{
  "norm_eps": 1e-06,
  "init": "normal",
  "warmup_steps": 0,
  "decay_shape": "linear",
  "z_loss": 0.0001
}
MLP neurons of a small language model. Each row is named by its layer, matrix (up: input weights; down: output weights) and neuron, and shows model dimensions 432-527. Each number is 200 + 20 x the weight over its row's rms, rounded and kept within 0 to 999.
After each neuron's rows, "fires after" lists the tokens most often just before its 100 highest values on Wikipedia text that the model never trained on.

L6.up1222,229,187,207,184,207,198,197,239,194,193,181,202,217,189,149,175,230,174,211,206,201,191,219,242,193,220,219,212,214,204,242,177,201,200,207,203,190,200,186,184,186,205,221,204,211,216,168,209,194,194,210,224,190,166,192,209,228,183,204,175,153,194,163,230,194,175,194,178,200,216,234,235,207,237,204,223,204,198,225,214,206,196,216,194,190,226,174,211,184,221,215,203,182,209,218,184
L6.down1222,196,187,206,211,172,186,197,204,229,133,197,160,206,197,205,179,189,205,221,202,213,250,206,195,177,212,159,209,192,194,188,223,218,190,201,206,230,191,183,213,237,201,199,225,210,187,198,195,206,174,219,195,207,256,186,198,197,201,223,200,205,187,190,201,168,212,171,190,175,216,184,170,205,178,191,190,157,204,195,238,214,175,217,191,207,224,226,204,190,200,201,205,193,245,233,250
fires after: " |", " over", ";", " of", ":", " about"

L6.up1256,202,244,174,217,163,228,213,225,222,200,198,229,203,202,194,167,209,232,169,183,188,203,212,221,187,183,200,176,186,189,171,211,195,202,203,170,190,188,216,194,232,179,179,216,200,186,208,213,184,205,200,233,205,178,207,195,192,193,234,211,182,210,214,183,204,199,171,204,224,212,270,257,195,182,233,189,188,204,206,169,213,208,184,195,187,220,191,160,186,191,197,180,183,203,210,200
L6.down1256,195,195,218,189,191,218,243,194,220,216,215,184,187,187,228,206,201,193,209,203,210,214,198,200,197,206,231,205,221,219,205,198,218,196,216,197,189,184,171,234,209,199,189,213,195,194,156,179,182,208,174,198,187,203,210,223,209,227,170,223,208,165,197,196,188,202,203,243,189,197,216,242,250,192,180,242,208,207,180,248,188,214,221,202,183,220,198,167,214,174,189,204,175,177,188,193
fires after: ",", " "

L6.up231,168,190,178,200,223,221,199,209,214,182,173,163,202,160,185,203,218,201,218,202,223,186,172,206,200,187,217,194,202,236,228,227,192,217,181,165,216,190,230,226,202,179,190,214,178,193,205,208,157,187,230,207,185,187,206,163,202,211,217,203,176,157,207,205,186,182,219,182,197,196,201,209,151,196,182,232,195,218,203,151,192,235,200,224,181,220,182,184,167,251,209,205,184,259,217,163
L6.down231,222,224,228,214,174,200,203,199,220,213,228,177,203,207,234,164,228,198,190,205,193,206,204,192,213,167,180,198,196,212,220,243,210,206,241,186,180,204,240,202,225,187,226,186,204,185,176,226,245,193,201,245,210,194,189,168,210,163,205,216,199,195,182,171,199,146,195,184,184,181,203,185,215,201,217,219,205,173,185,196,164,209,218,207,188,236,176,153,215,212,209,225,191,180,202,193
fires after: ","

L6.up384,168,193,186,191,214,180,182,164,202,185,181,211,195,227,228,192,199,228,227,212,200,177,204,169,202,199,215,183,189,206,200,205,221,226,197,196,201,186,183,212,170,220,166,217,160,187,226,209,227,235,223,207,206,229,211,203,190,194,203,198,178,221,176,228,231,194,197,229,220,209,181,236,220,195,220,201,187,233,225,210,229,217,154,209,154,205,226,207,215,209,182,225,188,205,226,208
L6.down384,202,217,169,202,227,215,184,209,212,203,190,246,207,197,221,185,205,178,235,203,192,219,180,205,212,194,203,188,220,207,196,197,244,229,210,183,185,169,192,195,209,196,216,196,212,217,199,159,188,217,178,224,217,204,205,221,199,172,238,216,208,162,208,220,196,179,168,209,172,196,207,180,161,210,200,209,234,205,221,192,193,182,216,217,166,203,190,221,201,171,194,203,198,228,180,215
fires after: " ", " |", " ("

L6.up2131,215,187,205,247,222,198,200,220,170,183,214,180,202,201,197,176,210,221,191,256,223,178,200,205,215,216,201,249,180,202,206,232,199,183,175,195,208,166,200,197,187,220,227,193,174,193,215,194,188,197,187,165,177,191,227,218,213,206,185,187,148,237,178,207,206,178,180,191,185,192,219,182,221,207,227,173,223,208,161,179,216,222,196,214,164,248,215,213,181,211,202,195,207,173,214,232
L6.down2131,149,170,223,199,211,190,193,212,236,184,208,190,221,170,181,192,205,214,176,208,193,227,206,199,222,167,218,238,208,204,201,231,198,187,210,194,192,223,164,210,225,220,196,194,191,196,175,206,166,207,170,199,204,234,195,193,234,186,194,206,167,194,201,208,181,196,191,165,201,208,169,160,196,208,213,221,215,217,233,178,179,167,193,205,203,233,207,182,187,180,169,241,196,208,171,193
fires after: " |", ";", ","

L6.up180,203,205,181,188,208,220,222,172,208,218,151,194,233,194,207,212,167,213,186,212,170,221,198,186,173,209,178,201,183,228,214,154,201,203,162,163,209,170,179,237,201,224,181,185,221,200,153,208,166,187,192,192,198,179,187,204,209,214,174,196,178,175,218,200,233,230,224,224,201,194,186,177,181,183,238,218,189,215,205,206,176,183,230,230,207,227,193,195,215,185,191,190,204,220,230,184
L6.down180,210,210,216,172,203,205,218,211,184,210,212,187,203,193,203,197,228,186,200,192,174,191,209,176,186,168,226,220,179,189,212,198,191,171,205,201,193,203,212,208,204,188,192,234,185,189,211,198,170,175,201,200,154,233,175,177,197,182,229,206,186,212,198,188,214,202,214,198,204,207,209,164,219,190,223,196,198,237,184,207,166,220,237,194,206,195,209,186,201,204,169,189,221,227,203,217
fires after: " |", " #", ";", ","

L6.up2399,230,205,197,218,195,238,226,194,191,219,196,175,234,193,177,202,191,195,197,200,218,206,240,217,197,212,174,196,206,235,164,209,194,182,198,229,213,171,208,193,181,239,197,236,198,189,183,205,219,225,206,214,220,205,178,205,212,215,235,213,193,250,189,196,200,179,188,236,175,180,209,189,194,222,182,201,217,199,200,157,205,217,222,222,173,194,197,189,195,177,208,191,173,198,219,257
L6.down2399,230,207,168,198,186,215,175,202,200,195,201,182,201,232,202,179,206,201,188,213,222,197,220,227,206,190,201,229,220,214,207,252,212,192,187,210,181,177,177,213,221,205,190,239,230,221,219,247,174,192,207,191,185,224,180,175,236,210,219,180,187,223,190,177,205,179,192,182,196,210,212,208,189,212,227,216,182,207,190,166,198,190,195,208,224,187,218,205,222,186,210,209,219,193,255,229
fires after: "\n", " |\n", "-", "cer", ")\n\n"

L6.up829,189,226,181,189,173,184,183,202,209,238,196,159,202,183,165,198,212,219,181,221,214,201,213,201,230,212,189,214,175,217,200,201,174,204,220,228,206,205,203,196,188,181,196,215,195,185,169,150,246,179,188,184,200,178,230,193,190,227,196,203,198,209,167,203,194,236,182,230,154,213,184,198,197,203,180,195,173,226,205,181,226,213,187,211,207,206,216,154,241,188,191,211,200,184,206,205
L6.down829,179,176,182,236,223,181,210,243,224,236,198,201,196,192,197,200,170,206,181,155,152,218,199,189,207,182,156,207,198,202,222,246,191,184,222,182,215,216,201,192,196,219,215,229,189,203,207,229,184,213,221,173,199,212,226,236,173,207,220,236,179,183,229,183,226,171,179,183,216,186,220,210,185,185,217,192,210,194,177,185,183,209,176,182,210,178,196,165,220,209,196,191,194,188,214,178
fires after: " |", " K", " DF", " MF"

L6.up1185,221,197,207,205,211,168,226,201,205,184,202,213,198,203,199,188,219,177,152,190,181,189,205,209,188,186,198,198,207,199,169,205,205,208,177,216,179,212,187,178,183,199,193,203,207,186,215,220,224,239,215,176,158,212,174,181,195,173,153,182,208,206,231,193,214,183,185,174,213,190,186,203,180,203,227,212,198,215,175,190,201,223,229,184,206,216,223,234,170,181,207,185,202,206,244,199
L6.down1185,191,196,189,163,193,192,161,170,219,178,175,192,201,194,175,209,208,198,198,217,213,204,212,210,198,194,223,233,204,192,209,177,203,194,214,171,183,198,209,190,208,198,186,236,202,205,218,205,194,188,187,157,220,208,181,193,200,190,199,195,217,183,193,234,190,192,202,210,230,186,180,172,169,212,209,213,236,172,208,222,230,201,197,227,161,189,208,189,204,196,175,221,221,181,200,182
fires after: " |", ";", "|", ",", " |\n", " is"

L6.up814,200,181,200,169,204,160,203,189,193,189,229,178,174,179,188,198,196,211,219,201,193,220,196,203,212,205,187,181,200,194,163,229,265,198,186,207,184,201,216,187,210,195,189,205,213,191,214,173,197,205,171,243,214,187,220,207,189,204,189,203,158,213,190,179,210,179,192,210,219,183,212,208,225,205,209,172,194,216,156,174,195,194,228,195,176,224,203,185,191,196,215,224,193,244,171,245
L6.down814,182,226,193,193,214,207,187,178,202,206,178,186,197,195,215,217,205,237,171,187,185,185,229,191,186,188,193,222,224,184,231,211,217,185,195,214,232,178,207,201,202,176,182,177,183,184,204,185,191,221,176,190,184,204,224,216,189,211,182,207,180,186,207,187,207,175,196,189,182,225,210,223,209,200,207,153,229,221,193,184,199,175,234,201,199,197,187,183,192,211,205,198,188,241,129,210
fires after: " |", " Al", " al"

L6.up499,164,237,201,238,183,188,204,211,173,192,215,226,226,200,200,219,176,210,188,202,169,169,208,202,176,222,206,194,178,222,236,199,209,175,182,207,198,197,219,182,225,227,209,213,207,218,203,183,200,215,215,232,190,193,178,159,208,185,212,217,205,206,184,211,209,195,185,201,197,210,214,207,207,207,189,153,198,207,205,186,206,218,194,194,174,193,183,217,241,192,167,209,186,196,207,200
L6.down499,171,218,222,192,232,178,207,228,204,229,197,195,228,183,180,186,201,212,204,196,212,211,181,188,177,178,202,197,177,212,174,184,217,203,168,213,252,210,208,206,218,173,179,173,195,210,195,233,201,204,198,214,207,201,193,205,186,177,211,202,199,204,195,189,183,210,173,205,197,200,168,139,209,178,176,212,207,176,201,193,203,146,209,196,195,251,193,172,185,181,213,197,215,239,181,187
fires after: " |", ";", " for", " /", "dale", " a"

L6.up738,182,164,227,170,225,178,179,212,168,221,186,180,250,227,196,205,228,195,188,140,208,210,188,154,221,214,203,195,194,186,178,215,244,194,182,192,204,194,183,189,197,222,214,239,184,213,207,178,213,186,212,210,205,236,243,195,180,221,197,181,237,204,194,226,160,190,213,169,243,245,197,206,192,170,221,196,165,190,200,210,185,209,205,201,217,216,221,220,207,209,188,173,216,216,193,193
L6.down738,179,198,204,199,175,174,174,241,227,213,195,190,214,213,205,209,228,208,193,180,203,193,182,207,201,205,192,193,171,237,217,217,226,214,179,201,219,175,176,171,227,225,201,216,195,207,242,192,163,190,232,213,182,168,219,252,182,205,191,193,207,233,200,204,246,237,174,184,199,205,163,196,166,190,185,189,182,191,157,214,195,195,192,206,199,183,236,187,168,204,198,174,184,209,184,201
fires after: ";", " |", " DF", " ", "|", " MF"

L6.up311,209,215,235,192,205,181,199,230,226,233,183,156,193,206,220,179,184,193,177,202,198,204,216,203,192,227,194,191,177,184,209,187,212,187,198,187,191,205,219,172,190,208,192,235,196,185,213,189,221,217,148,186,210,224,213,242,227,203,232,195,204,210,250,206,177,211,218,190,196,198,260,201,184,185,192,221,242,226,159,197,203,194,209,251,225,188,198,217,215,221,207,190,191,219,209,193
L6.down311,188,190,207,201,218,202,195,208,207,187,188,255,249,187,199,238,200,228,191,229,189,232,209,218,173,217,237,170,203,194,188,221,179,170,194,197,192,208,248,205,203,161,209,208,203,187,208,203,207,221,212,201,183,221,201,192,207,212,188,198,201,201,170,195,211,226,179,182,214,229,174,176,238,200,209,231,180,234,220,151,179,220,226,229,210,227,181,191,178,168,195,190,215,205,183,183
fires after: " |", ";", ":", " with"

L6.up2054,198,207,195,205,189,229,192,226,203,221,192,181,204,168,190,183,192,203,182,254,226,199,219,196,168,209,181,229,190,181,206,184,195,209,197,188,202,233,171,172,200,209,209,210,247,200,192,211,206,196,186,216,194,215,189,190,204,192,190,240,221,218,209,205,203,222,178,217,207,224,212,212,230,193,225,193,185,196,207,183,231,183,183,203,171,222,214,239,194,201,216,203,229,243,165,222
L6.down2054,182,217,198,200,191,219,187,172,199,197,211,177,208,206,174,206,192,174,184,235,209,211,213,207,191,222,213,184,190,152,215,191,231,217,197,219,180,171,212,211,201,203,183,195,162,179,188,209,184,185,211,216,183,206,239,170,169,228,184,176,188,175,195,215,213,225,195,197,183,211,198,223,186,208,176,215,201,186,183,180,167,200,184,214,184,216,178,208,218,180,205,208,212,229,201,207
fires after: " |", "-", "|", "cer", " on", " ("

L6.up626,215,203,211,234,185,243,195,186,187,220,192,201,214,207,245,216,195,184,190,215,194,196,197,223,193,187,203,206,208,188,182,197,207,187,156,218,204,210,216,231,208,194,161,217,222,188,195,192,222,229,210,180,199,190,193,195,169,196,198,154,182,242,231,234,179,194,190,198,203,219,179,216,192,195,207,206,229,188,178,200,188,188,215,217,230,214,184,231,218,199,207,196,194,234,243,193
L6.down626,179,200,234,191,238,183,188,213,171,195,199,183,233,199,222,196,208,219,188,225,246,186,215,209,192,197,203,197,178,194,179,193,204,192,183,227,184,202,217,231,239,210,181,211,206,161,188,203,258,200,200,165,191,204,182,193,190,205,208,197,192,208,189,194,210,192,221,157,196,208,197,185,211,198,199,215,226,194,200,191,222,188,220,207,205,192,197,203,202,175,213,196,202,187,201,206
fires after: " |", ";", ":", ",", " L"